Weights of a small transformer language model.
Size: width 320, 4 heads of 64 (1 for keys and values), vocabulary 32768, 26.1M parameters.
Architecture: no biases in attention or MLP, untied embeddings.
Training: 1027M tokens, 7836 steps.
MLP neurons of a small language model. Each row is named by its layer, matrix (gate and up: input weights) and neuron, and shows model dimensions 32-127. Each number is 200 + 40 x the weight over its row's rms, rounded and kept within 0 to 999. A neuron's up and down rows have the sign that makes its largest values positive.
After each neuron's rows, "fires on" lists the tokens most often at its 100 highest values on Wikipedia text that the model never trained on.

L2.gate179,247,255,194,221,196,190,184,263,222,306,186,192,159,237,152,176,182,180,146,153,187,142,210,191,203,269,201,159,136,198,149,197,144,176,208,243,196,153,204,251,143,242,250,223,188,227,190,112,173,194,209,230,249,181,242,122,199,165,223,211,171,153,219,227,99,213,223,204,237,256,176,194,181,169,166,201,242,205,233,176,153,200,192,133,276,154,180,206,210,180,201,206,68,290,206,221
L2.up179,213,165,165,231,188,142,249,271,144,261,157,199,195,209,209,221,211,208,144,279,163,199,232,227,223,235,155,219,166,243,143,208,190,230,189,193,202,202,161,283,226,155,216,241,164,222,238,214,202,128,223,206,274,309,216,194,178,275,170,154,169,195,266,203,192,197,277,192,213,176,112,174,218,219,160,198,214,249,167,202,220,184,165,180,182,114,124,185,195,197,146,200,232,213,172,211
fires on: ".", "\n\n", " Ale", "o", " Total", " United"

L2.gate53,221,146,172,168,174,236,126,228,146,220,176,182,246,149,145,122,161,252,197,151,219,227,133,173,180,238,204,206,163,175,194,210,151,153,228,273,155,224,181,182,143,157,253,240,217,245,158,193,254,158,161,197,190,115,178,229,213,187,223,183,180,157,206,213,203,153,183,253,187,213,201,227,173,169,243,157,224,223,208,176,202,205,190,159,297,258,241,222,184,204,213,180,202,222,198,220
L2.up53,186,92,149,159,246,204,207,206,204,147,173,182,128,198,244,242,236,213,209,134,211,233,140,287,250,257,146,186,240,184,252,210,218,207,203,187,234,256,205,200,192,229,177,130,257,222,152,199,189,237,174,274,158,163,195,193,189,228,116,220,204,172,179,186,219,195,218,208,184,265,146,221,218,260,223,135,233,225,111,209,163,157,217,158,254,210,169,227,266,196,204,235,242,126,267,161
fires on: ".", "00", "97", "w"

L2.gate158,198,189,176,232,185,208,213,193,211,159,205,212,207,183,263,151,230,211,187,216,154,172,127,173,155,228,252,305,131,191,228,247,224,202,203,218,254,186,192,198,197,286,165,213,245,241,193,182,184,131,162,264,243,187,191,194,188,167,181,274,205,232,212,193,220,101,181,154,142,128,161,286,208,187,163,193,279,163,136,239,214,138,209,147,247,154,155,106,170,161,178,186,282,253,229,128
L2.up158,209,195,219,190,190,138,186,194,196,191,116,223,261,148,157,179,162,125,149,109,244,242,159,197,182,189,252,236,152,164,177,283,251,244,187,250,157,192,208,204,195,178,206,157,223,225,188,193,232,164,176,142,151,207,160,152,210,129,166,197,196,187,182,129,234,210,275,188,173,190,162,199,176,148,129,184,247,229,247,141,177,274,243,160,207,229,192,188,195,187,203,272,165,201,213,150
fires on: "."

L2.gate156,198,148,232,262,138,173,187,219,195,150,173,171,156,182,203,209,226,233,222,161,219,291,156,261,257,208,222,213,153,256,253,214,146,195,165,201,196,168,167,228,208,249,207,186,146,191,145,163,242,178,183,187,169,180,231,237,262,175,238,243,199,184,243,182,172,205,208,281,195,178,250,164,202,191,156,166,132,236,251,177,206,186,246,184,206,225,170,207,160,204,215,187,211,189,188,214
L2.up156,149,199,175,227,230,261,180,209,263,150,196,142,128,98,155,222,185,230,189,167,193,225,200,249,194,184,230,139,185,289,212,206,195,271,241,190,227,186,183,220,207,175,204,215,156,227,212,231,255,180,203,204,215,187,260,153,175,178,252,198,179,204,184,206,216,224,259,111,195,250,86,229,181,202,213,255,174,268,209,212,213,145,254,228,176,193,187,163,142,206,282,161,234,205,238,244
fires on: " |", " =", "\""

L2.gate257,237,142,213,236,175,225,159,112,313,222,237,178,163,200,256,165,218,181,182,140,253,250,154,192,213,181,171,174,199,268,216,176,131,182,218,222,179,242,259,199,205,221,188,212,248,211,196,236,225,229,201,222,226,196,200,189,197,182,259,199,185,175,186,148,205,234,159,196,201,215,271,236,167,207,226,202,193,246,173,198,127,131,165,271,224,182,206,206,187,236,232,223,239,191,207,198
L2.up257,160,206,248,84,218,195,205,257,237,182,123,183,195,163,162,215,217,162,217,185,197,211,272,207,200,226,187,173,139,189,248,166,273,185,155,190,218,193,170,231,233,200,261,226,189,187,208,167,193,176,267,179,199,204,151,220,328,193,197,206,190,164,244,191,168,165,141,182,231,182,197,119,183,192,186,177,194,257,193,207,184,195,267,192,211,186,266,167,230,249,179,182,210,194,176,236
fires on: " m", "-", " March", " l", "pp"

L2.gate325,187,103,169,140,174,186,156,203,169,185,195,99,215,165,209,238,210,244,168,170,222,118,147,155,166,183,191,217,171,223,209,114,205,258,243,157,242,185,168,182,140,222,173,207,326,141,140,224,163,229,250,246,218,150,204,222,172,213,225,223,195,216,190,177,178,188,132,214,169,182,143,210,240,135,216,195,174,184,255,211,285,161,207,208,213,212,246,259,184,263,144,160,217,205,255,215
L2.up325,157,151,145,211,187,213,224,197,229,219,233,232,188,227,180,149,281,249,161,248,215,188,235,221,159,240,181,229,244,174,147,219,198,205,218,181,263,204,166,166,120,172,135,196,154,166,228,193,214,220,120,251,188,188,230,186,200,309,305,207,179,208,221,205,221,159,217,178,212,239,239,207,208,188,192,195,241,173,225,198,214,122,133,249,198,180,257,207,123,216,211,203,174,265,245,213
fires on: " of", " with", " from", "On", " ", "–"

L2.gate214,208,139,163,165,210,208,212,268,276,171,167,164,209,227,162,229,192,199,199,189,209,195,156,235,230,181,238,190,151,127,159,236,123,152,153,139,228,205,196,219,139,180,200,162,196,230,158,232,253,134,195,164,166,209,140,290,157,209,191,194,157,209,196,115,211,204,204,278,200,268,210,211,202,225,191,132,179,201,159,194,198,212,267,194,253,146,231,214,192,196,219,196,222,177,203,158
L2.up214,237,181,197,216,159,174,229,145,168,202,157,246,231,200,212,174,205,168,175,296,125,187,197,221,230,121,133,196,145,205,207,201,230,165,123,230,184,264,147,239,243,259,219,184,220,207,235,231,141,171,165,242,256,207,129,125,235,176,263,205,152,208,216,187,205,136,209,176,191,173,199,217,124,145,235,180,210,187,139,228,225,270,219,211,245,173,125,265,215,141,153,151,166,179,198,198
fires on: "-", "p", "o", "k", " As"

L2.gate230,172,252,194,238,201,188,181,162,167,294,201,192,235,205,228,155,204,184,180,193,181,206,188,305,216,211,200,100,182,253,212,248,156,205,315,150,219,174,216,270,213,202,182,243,158,269,228,206,108,175,243,238,211,156,264,171,206,221,227,156,163,221,236,210,198,250,217,243,154,233,146,142,171,195,160,239,190,248,225,264,202,194,206,170,160,208,240,208,244,192,225,234,268,225,177,193
L2.up230,249,244,203,232,167,192,191,156,244,234,172,202,222,254,244,175,174,226,180,200,208,160,225,156,137,247,228,203,270,192,215,253,117,138,228,195,235,216,260,210,179,172,234,201,255,227,237,206,232,193,245,166,194,169,223,260,192,200,205,167,248,210,163,227,202,219,217,178,201,191,203,171,157,201,232,207,255,255,177,232,144,288,210,278,278,187,234,244,175,265,209,129,295,233,219,240
fires on: " (", "t", "i", "s", "ent"

L2.gate408,221,239,169,193,159,171,192,243,214,153,166,207,152,165,186,196,221,156,153,197,206,176,133,184,167,169,156,127,228,219,202,188,200,199,164,176,216,180,158,217,223,145,191,208,162,252,249,217,161,163,243,149,148,242,224,201,239,242,220,158,240,214,109,200,213,293,212,151,254,151,231,333,194,160,226,177,153,176,185,154,164,196,174,209,162,234,209,223,225,194,147,159,214,120,231,117
L2.up408,221,268,225,243,223,248,214,167,193,232,218,173,199,153,242,122,228,211,228,223,192,180,155,259,161,211,193,145,235,244,173,227,289,192,160,262,199,184,220,269,284,172,232,243,181,223,185,213,191,192,198,228,201,203,234,118,232,164,165,226,217,222,201,53,259,237,205,215,144,210,250,113,190,189,142,152,232,222,190,238,237,218,164,178,108,155,253,194,249,183,263,212,162,212,180,174
fires on: "\n\n", " by", ".\n\n"

L2.gate312,108,181,291,179,181,166,249,200,106,185,210,161,193,192,198,215,230,159,204,219,248,195,303,253,245,199,198,154,246,192,197,145,246,173,247,216,261,154,235,210,172,191,221,237,257,202,204,167,192,179,268,208,315,164,257,164,226,204,224,168,303,197,208,225,269,229,175,102,228,237,173,207,251,249,229,190,187,205,154,184,243,247,235,195,151,186,342,229,173,152,249,185,138,206,227,219
L2.up312,175,164,193,293,154,272,279,173,234,161,205,216,173,233,285,167,292,105,233,206,176,195,182,139,172,222,219,187,199,245,217,277,212,191,177,231,227,243,209,138,206,203,199,212,245,200,232,179,195,150,273,225,199,139,204,134,258,195,243,196,247,248,256,214,186,189,192,192,218,164,180,180,135,204,203,197,193,213,274,263,208,175,195,184,139,263,221,185,202,213,111,277,221,224,206,204
fires on: " ", " than", " about"

L2.gate94,182,177,228,199,108,183,205,159,165,187,197,196,260,165,247,171,167,203,164,223,227,221,185,196,190,244,255,199,152,166,190,192,239,212,281,233,158,213,213,259,135,170,241,212,199,206,273,212,245,235,232,179,191,232,154,196,168,285,206,169,203,126,168,255,215,216,248,246,163,273,155,215,158,164,271,109,238,165,155,241,205,279,171,125,163,203,215,163,220,186,197,198,217,203,185,154
L2.up94,201,253,221,200,127,165,169,187,154,181,178,195,181,219,144,203,275,168,185,194,236,180,208,219,168,176,198,224,220,225,225,144,221,213,200,176,162,158,224,169,212,162,277,182,201,260,109,147,308,292,289,163,131,260,179,279,186,237,145,245,193,225,235,144,222,198,236,210,228,130,189,190,194,238,183,140,177,193,235,233,221,250,186,203,177,214,235,162,140,243,196,236,293,121,213,191
fires on: "'s", "'", " later", " such"

L2.gate440,203,156,211,206,181,176,163,211,165,225,201,214,222,194,228,188,226,212,210,295,180,152,192,283,243,273,171,208,261,166,140,227,218,216,217,116,164,159,129,121,110,222,230,250,252,90,174,164,222,258,169,202,188,216,142,232,229,217,236,253,218,150,197,169,211,161,193,284,175,263,160,205,213,212,162,160,196,137,153,224,170,194,226,156,185,197,227,166,245,197,203,222,299,108,221,176
L2.up440,208,214,65,198,121,134,204,116,208,218,176,158,116,254,219,179,261,235,163,304,221,163,196,163,204,136,251,156,176,182,142,184,232,210,250,193,244,173,188,134,179,168,306,174,172,229,231,182,236,208,189,211,242,150,212,199,218,244,129,197,198,189,130,213,181,155,248,215,190,161,164,188,149,189,179,180,135,165,200,198,212,198,211,206,289,142,245,188,233,146,170,187,259,183,205,213
fires on: " and", " or", " to", "n", ":"

L2.gate386,200,227,129,181,201,169,186,227,135,260,169,65,198,263,194,178,238,210,192,259,143,217,176,190,257,229,256,174,253,206,219,223,188,131,201,211,165,222,213,160,214,130,236,266,173,186,149,139,174,209,210,213,227,166,145,219,233,153,196,169,220,214,110,252,160,221,175,202,230,157,246,192,215,159,121,123,202,162,215,186,225,205,177,93,184,98,205,144,121,155,199,186,229,256,167,232
L2.up386,140,171,124,276,248,175,132,193,183,184,204,129,257,231,226,202,149,230,211,233,150,175,196,126,205,241,155,231,279,187,269,182,256,202,226,195,181,157,153,235,262,108,207,177,216,216,173,105,221,258,183,190,226,153,269,203,179,175,173,197,222,177,237,189,215,251,174,231,245,214,181,135,189,219,129,144,181,219,248,228,171,187,174,223,231,210,139,207,204,198,159,182,199,200,172,193
fires on: " |\n"

L2.gate311,175,191,234,270,200,180,190,271,206,117,175,193,237,240,192,243,248,162,181,194,166,225,193,235,134,229,220,162,244,199,150,191,287,225,181,182,222,214,233,202,225,138,205,167,99,177,229,137,200,201,225,217,243,250,222,219,176,191,210,232,145,183,154,278,164,185,229,248,186,287,192,251,222,188,146,238,239,208,259,122,155,237,279,204,191,240,207,237,171,290,162,238,134,193,204,203
L2.up311,156,175,235,214,179,171,192,214,173,126,138,268,198,121,163,190,222,221,192,259,194,182,226,221,204,133,171,242,226,179,166,161,221,184,189,182,189,203,155,226,132,253,211,131,240,190,212,253,246,129,179,235,240,284,190,208,182,167,165,211,202,131,257,178,179,185,226,194,218,200,168,179,226,230,183,191,164,230,170,238,215,239,267,160,155,250,235,218,199,202,108,208,197,254,188,151
fires on: " in", " or", " to", "\n\n", " of"

L2.gate26,186,248,266,202,195,173,209,172,183,161,145,158,225,179,193,219,221,114,181,218,149,186,242,180,195,168,120,206,231,210,259,255,106,236,215,211,200,235,176,181,227,213,158,266,199,115,240,225,178,190,185,225,125,208,193,177,169,203,239,226,135,284,239,137,201,157,153,174,140,200,196,211,185,174,287,266,202,217,180,150,215,286,220,131,242,229,218,230,138,208,176,215,231,182,236,107
L2.up26,215,186,183,200,224,146,260,171,202,278,206,215,192,213,205,253,282,260,204,219,273,195,245,234,187,279,238,162,155,178,236,205,247,164,237,182,166,236,180,259,184,160,272,147,213,274,202,232,226,227,206,276,213,176,181,218,275,176,181,154,166,157,246,224,251,91,172,189,209,179,254,140,213,139,218,195,185,143,208,187,212,190,171,203,172,156,201,230,230,230,202,195,175,162,124,188
fires on: "'", " which", " career", " with"

L2.gate180,180,88,190,177,144,234,241,132,227,217,147,198,153,165,187,214,225,196,213,188,268,169,154,228,166,185,233,174,143,206,203,139,211,204,214,202,188,188,214,171,239,119,210,240,213,196,228,204,200,116,215,165,221,147,163,202,189,209,166,175,128,206,232,216,173,195,186,162,265,231,172,208,198,241,213,165,256,152,202,150,172,163,186,102,230,165,170,186,173,212,187,152,153,231,257,131
L2.up180,154,227,198,158,202,177,201,220,202,232,85,150,234,159,210,129,242,224,226,141,157,166,225,233,264,184,195,171,263,215,242,214,197,163,192,203,273,170,193,137,214,112,195,214,177,227,284,205,161,174,210,187,192,213,167,228,182,213,221,209,215,174,196,246,206,162,148,166,216,219,175,267,156,236,132,189,212,195,116,228,232,143,162,140,126,182,217,223,209,158,214,172,216,198,295,179
fires on: "-", "/", "ing", " as", " Tennis"

L2.gate160,259,238,166,222,231,125,260,153,222,179,178,198,186,194,180,268,202,241,240,217,178,219,251,198,224,151,170,176,199,259,201,130,328,159,311,127,165,242,219,186,195,155,246,99,193,274,204,232,283,274,154,277,161,207,191,198,254,194,191,196,229,140,190,231,253,210,220,233,239,240,215,207,213,198,119,162,208,125,177,250,180,217,199,164,213,191,195,192,265,148,271,171,229,191,148,214
L2.up160,143,251,163,170,244,160,258,153,166,227,162,225,199,275,182,207,250,101,289,189,161,210,218,287,301,125,174,184,212,165,229,144,216,231,234,177,194,191,181,216,240,159,209,207,174,258,219,193,162,279,214,191,228,211,238,198,232,217,231,177,208,161,199,260,197,161,148,133,212,284,230,212,203,161,242,169,156,148,184,259,227,194,257,141,233,141,162,260,214,217,255,195,253,244,190,235
fires on: "'s", "'"

L2.gate392,188,206,249,225,246,208,227,242,235,210,182,250,218,192,190,188,143,197,272,206,233,130,228,274,234,108,179,224,183,198,236,199,125,99,203,133,157,140,184,212,150,124,162,299,198,166,171,189,219,252,260,143,248,182,196,159,246,188,213,177,264,187,221,195,280,158,199,183,204,167,259,263,238,252,121,208,152,179,182,241,234,224,205,154,193,185,177,159,226,265,233,200,200,223,120,235
L2.up392,210,174,205,191,171,165,196,175,175,215,237,192,146,234,213,231,230,237,238,175,202,216,203,205,134,154,180,188,182,168,172,179,172,193,156,211,207,216,192,283,216,139,190,172,165,197,214,148,157,189,157,194,188,151,222,247,140,167,149,196,204,239,190,235,202,278,217,132,218,201,154,301,204,177,205,194,187,130,259,173,194,249,194,229,187,208,174,172,192,263,178,165,136,149,251,162
fires on: "W", "w", "st", "v", "-w"

L2.gate80,242,190,141,105,192,236,234,130,153,153,217,218,213,195,162,267,194,189,167,299,257,191,223,178,200,224,204,214,169,179,206,226,225,183,218,176,221,167,138,197,148,201,175,232,154,191,256,165,183,190,219,178,161,213,152,219,154,221,206,246,175,225,179,143,204,207,193,230,200,211,196,142,182,274,156,165,154,261,193,156,217,228,160,170,269,253,150,189,223,174,178,280,191,216,177,242
L2.up80,227,258,237,174,173,205,209,139,150,192,176,168,187,222,92,292,213,187,178,261,190,240,143,193,184,238,184,204,173,133,198,206,280,159,259,226,179,205,197,176,211,185,219,251,228,260,234,114,177,157,187,254,199,197,226,260,249,240,240,169,205,265,165,184,180,220,198,229,214,204,224,144,189,203,215,147,246,122,364,206,154,220,232,199,206,161,229,185,195,242,190,144,174,154,230,208
fires on: "t", ",", " as", "f", " by", " including"

L2.gate384,182,167,216,143,238,155,213,170,169,144,190,182,218,165,216,248,223,234,191,278,175,217,198,187,182,225,222,176,171,266,212,220,185,145,155,138,183,232,94,202,205,210,105,205,175,226,117,227,249,91,232,206,168,256,192,172,240,213,175,186,253,199,157,240,279,217,200,254,160,154,267,143,200,162,160,156,178,231,192,260,195,145,158,182,304,188,232,237,140,190,133,145,301,272,142,173
L2.up384,265,202,227,133,160,215,241,237,174,130,237,148,222,216,145,208,234,186,232,251,192,228,191,242,215,176,192,228,259,193,205,149,292,143,171,190,186,217,185,251,175,174,203,168,177,250,224,182,202,170,236,190,200,151,208,239,211,215,188,304,245,203,195,140,264,185,204,222,189,227,247,208,189,252,289,190,238,228,189,181,163,218,237,207,220,172,220,213,182,240,171,211,222,149,194,168
fires on: ",", " such"

L2.gate109,218,201,207,179,177,152,212,220,271,177,227,201,237,257,203,225,228,225,233,217,244,241,175,254,191,136,199,176,191,213,125,219,196,247,179,126,101,114,166,179,137,204,232,210,219,106,186,252,155,202,188,205,188,223,186,183,161,172,270,186,169,232,249,174,162,197,250,155,222,177,221,188,161,129,180,280,177,164,234,236,197,203,179,176,201,188,209,184,217,157,170,142,260,163,184,150
L2.up109,201,157,132,175,228,177,118,207,211,136,142,233,240,226,208,164,253,162,177,131,215,233,118,177,225,256,185,175,160,257,169,199,239,272,178,221,188,179,217,263,196,186,223,124,204,317,229,180,251,246,175,164,179,192,256,176,224,193,135,251,196,210,199,214,169,224,146,256,211,155,133,182,215,189,195,151,165,185,156,205,182,159,188,276,284,158,135,222,205,213,239,215,164,164,205,278
fires on: "\"", "'"

L2.gate37,189,184,153,205,169,160,237,142,229,201,191,163,262,173,197,192,113,222,237,282,194,174,161,215,258,180,133,257,198,267,194,188,210,176,147,200,231,216,196,214,189,180,214,269,164,214,189,122,223,246,232,137,246,164,175,258,273,249,249,200,229,185,229,234,216,221,200,180,274,164,223,257,197,189,178,141,153,196,138,157,189,173,195,281,262,242,170,217,204,199,196,263,244,169,268,237
L2.up37,176,150,137,96,220,149,227,150,231,141,152,232,117,145,202,198,124,239,211,231,237,160,152,304,200,200,250,179,221,175,162,272,224,226,177,149,239,159,206,175,175,283,207,155,189,198,234,188,211,185,198,241,274,146,173,248,257,160,165,257,209,240,176,306,264,203,101,208,238,221,212,273,157,168,207,125,149,189,227,188,125,154,138,245,218,161,131,212,196,192,215,167,184,215,207,227
fires on: "-", "|"

L2.gate416,186,174,146,205,177,184,205,225,213,238,250,190,197,259,231,178,290,128,266,186,159,202,122,209,178,244,240,153,197,178,185,143,126,135,233,280,204,187,236,262,257,148,233,214,155,228,184,203,216,190,168,195,315,173,191,223,170,247,292,231,180,212,242,218,168,202,193,186,188,170,177,127,152,168,186,186,223,204,178,194,175,216,189,131,267,178,177,156,220,144,276,211,87,209,189,193
L2.up416,265,250,235,168,235,187,195,178,161,231,199,209,287,207,210,215,215,230,224,149,99,213,156,209,216,169,215,207,218,193,219,198,253,218,164,229,141,197,209,166,212,213,202,177,165,185,180,225,213,218,229,253,187,209,198,140,209,229,216,115,262,209,325,193,158,183,252,173,246,223,190,254,153,189,153,189,108,256,257,230,204,223,184,147,205,213,158,198,170,104,235,200,148,152,205,223
fires on: " ", "th", " listing", " was", "st"

L2.gate294,227,159,192,147,207,172,206,165,181,158,244,118,252,236,215,169,169,175,167,248,217,205,201,151,173,245,232,173,148,206,159,192,199,239,154,241,243,167,181,184,169,185,171,203,217,206,177,203,242,168,202,137,237,209,168,178,168,227,209,208,313,216,224,258,142,204,140,190,210,169,205,234,206,254,203,213,220,194,225,290,131,159,221,205,157,175,203,198,177,208,173,211,150,226,120,212
L2.up294,206,214,218,170,178,230,178,172,205,195,185,255,208,205,211,223,178,229,160,217,230,222,180,214,164,168,164,195,234,222,270,166,209,335,223,213,98,273,227,216,223,211,211,144,225,196,167,208,223,128,162,142,145,214,178,170,257,184,201,276,217,187,192,213,210,254,123,189,208,244,189,243,210,238,177,220,177,149,164,166,201,241,178,259,147,286,261,216,199,162,181,292,217,162,155,145
fires on: "%", " to", " number", " much", " amount", " rate"

L2.gate331,225,241,286,151,180,181,217,247,114,185,165,209,123,198,213,186,145,286,183,168,152,192,192,166,188,215,232,241,141,214,200,247,278,318,199,174,243,100,175,195,184,252,180,116,161,206,174,214,241,239,183,232,191,239,156,154,161,169,273,208,222,222,183,204,204,142,165,189,204,240,158,243,176,246,234,159,215,153,214,255,92,186,212,271,283,231,253,136,182,239,197,221,191,188,154,250
L2.up331,193,167,241,197,179,240,202,237,193,207,265,272,223,167,198,210,253,229,137,193,134,258,139,90,201,255,157,175,204,160,177,149,165,267,186,205,218,171,210,148,155,169,151,193,183,159,198,211,195,166,224,220,259,171,272,185,201,239,173,99,212,167,95,229,173,227,185,252,238,235,191,312,227,196,289,185,203,184,198,234,156,137,148,251,180,128,253,126,234,226,229,266,122,166,176,230
fires on: "te", " se", " Se", "re", "se", "ade"

L2.gate138,193,198,179,210,194,144,199,193,182,196,172,222,228,224,242,235,201,206,160,283,232,111,181,252,238,205,149,170,239,227,240,240,309,190,229,212,125,170,268,215,147,243,176,254,211,84,216,178,230,148,245,181,180,179,205,175,194,239,292,223,230,248,231,125,163,202,232,224,124,170,217,155,170,223,164,188,171,165,111,219,174,190,290,234,175,193,252,201,252,181,295,271,198,148,176,176
L2.up138,131,163,217,315,170,170,196,226,114,127,193,224,172,165,173,178,223,221,161,190,169,207,284,197,160,228,202,165,168,251,237,208,142,201,155,156,170,231,326,199,157,162,226,236,267,214,280,205,254,129,187,159,259,206,236,177,245,147,230,168,128,149,150,261,182,199,232,175,160,254,163,236,246,243,154,171,260,181,194,205,243,187,261,212,134,143,266,165,268,158,201,211,211,265,181,194
fires on: " to", " not"

L2.gate45,163,163,305,211,204,148,220,290,229,232,184,187,222,167,231,194,162,234,211,206,91,185,243,212,236,165,260,171,143,206,245,135,173,253,212,190,152,174,189,207,257,153,166,217,206,195,170,261,218,148,136,167,123,181,187,207,225,223,175,174,221,229,178,236,230,158,284,141,184,233,112,200,207,224,197,274,255,209,258,198,235,199,171,149,228,168,217,211,218,186,212,207,233,169,183,212
L2.up45,202,151,248,199,185,219,200,186,214,188,205,145,181,144,230,171,247,255,162,224,200,191,262,252,204,195,188,223,142,228,292,192,201,204,159,168,225,224,241,166,231,176,236,232,226,248,185,157,263,231,201,201,159,165,209,203,301,201,243,263,203,235,184,270,220,257,220,241,219,106,193,195,212,241,145,227,189,179,215,174,83,253,221,207,216,157,216,200,250,287,158,256,286,84,177,191
fires on: "'", ":", " from", " as", " starting", " can"

L2.gate125,213,172,158,256,189,201,205,188,243,172,147,179,216,251,154,213,244,213,125,257,208,194,191,170,204,162,207,206,190,145,150,232,187,169,216,211,212,170,184,249,220,197,210,206,248,170,186,153,279,145,267,172,190,180,175,217,212,147,204,181,227,212,251,123,161,174,199,222,225,169,138,204,155,197,105,82,222,148,207,226,166,181,267,198,189,233,196,159,188,252,191,207,165,218,295,237
L2.up125,203,165,157,208,248,204,216,212,209,205,214,145,203,247,202,211,249,190,148,275,185,220,184,146,190,192,169,177,207,212,160,219,203,207,139,263,233,234,195,200,140,168,196,184,196,214,187,226,231,148,184,173,91,127,158,247,160,192,212,204,164,150,243,184,208,151,233,175,138,232,235,245,210,147,182,224,146,194,148,224,230,203,204,226,187,154,228,197,186,294,187,211,217,309,297,227
fires on: "s", " in", " out", " back", " off", " day"

L2.gate208,230,224,114,209,203,192,163,187,123,167,240,199,270,197,148,116,182,195,133,260,156,199,172,203,223,248,184,215,140,244,185,217,211,290,209,169,244,154,259,292,253,214,163,297,196,153,205,181,226,204,269,232,195,262,232,134,255,208,225,138,181,216,253,243,194,213,233,215,195,153,179,217,148,226,168,147,133,161,209,212,196,202,218,167,241,197,183,146,212,189,206,322,188,174,203,260
L2.up208,202,206,219,205,212,179,150,235,206,186,197,64,187,170,169,215,271,188,166,152,143,192,201,148,202,252,129,156,205,259,225,130,218,244,197,258,234,195,222,268,226,254,141,154,240,209,131,178,189,249,189,243,150,267,250,201,208,230,227,227,208,141,236,149,157,229,195,217,188,179,203,221,112,186,232,254,176,168,268,221,212,204,143,226,285,182,179,165,230,201,234,186,269,196,188,195
fires on: " which", " who", " released", ":", " where", "\n"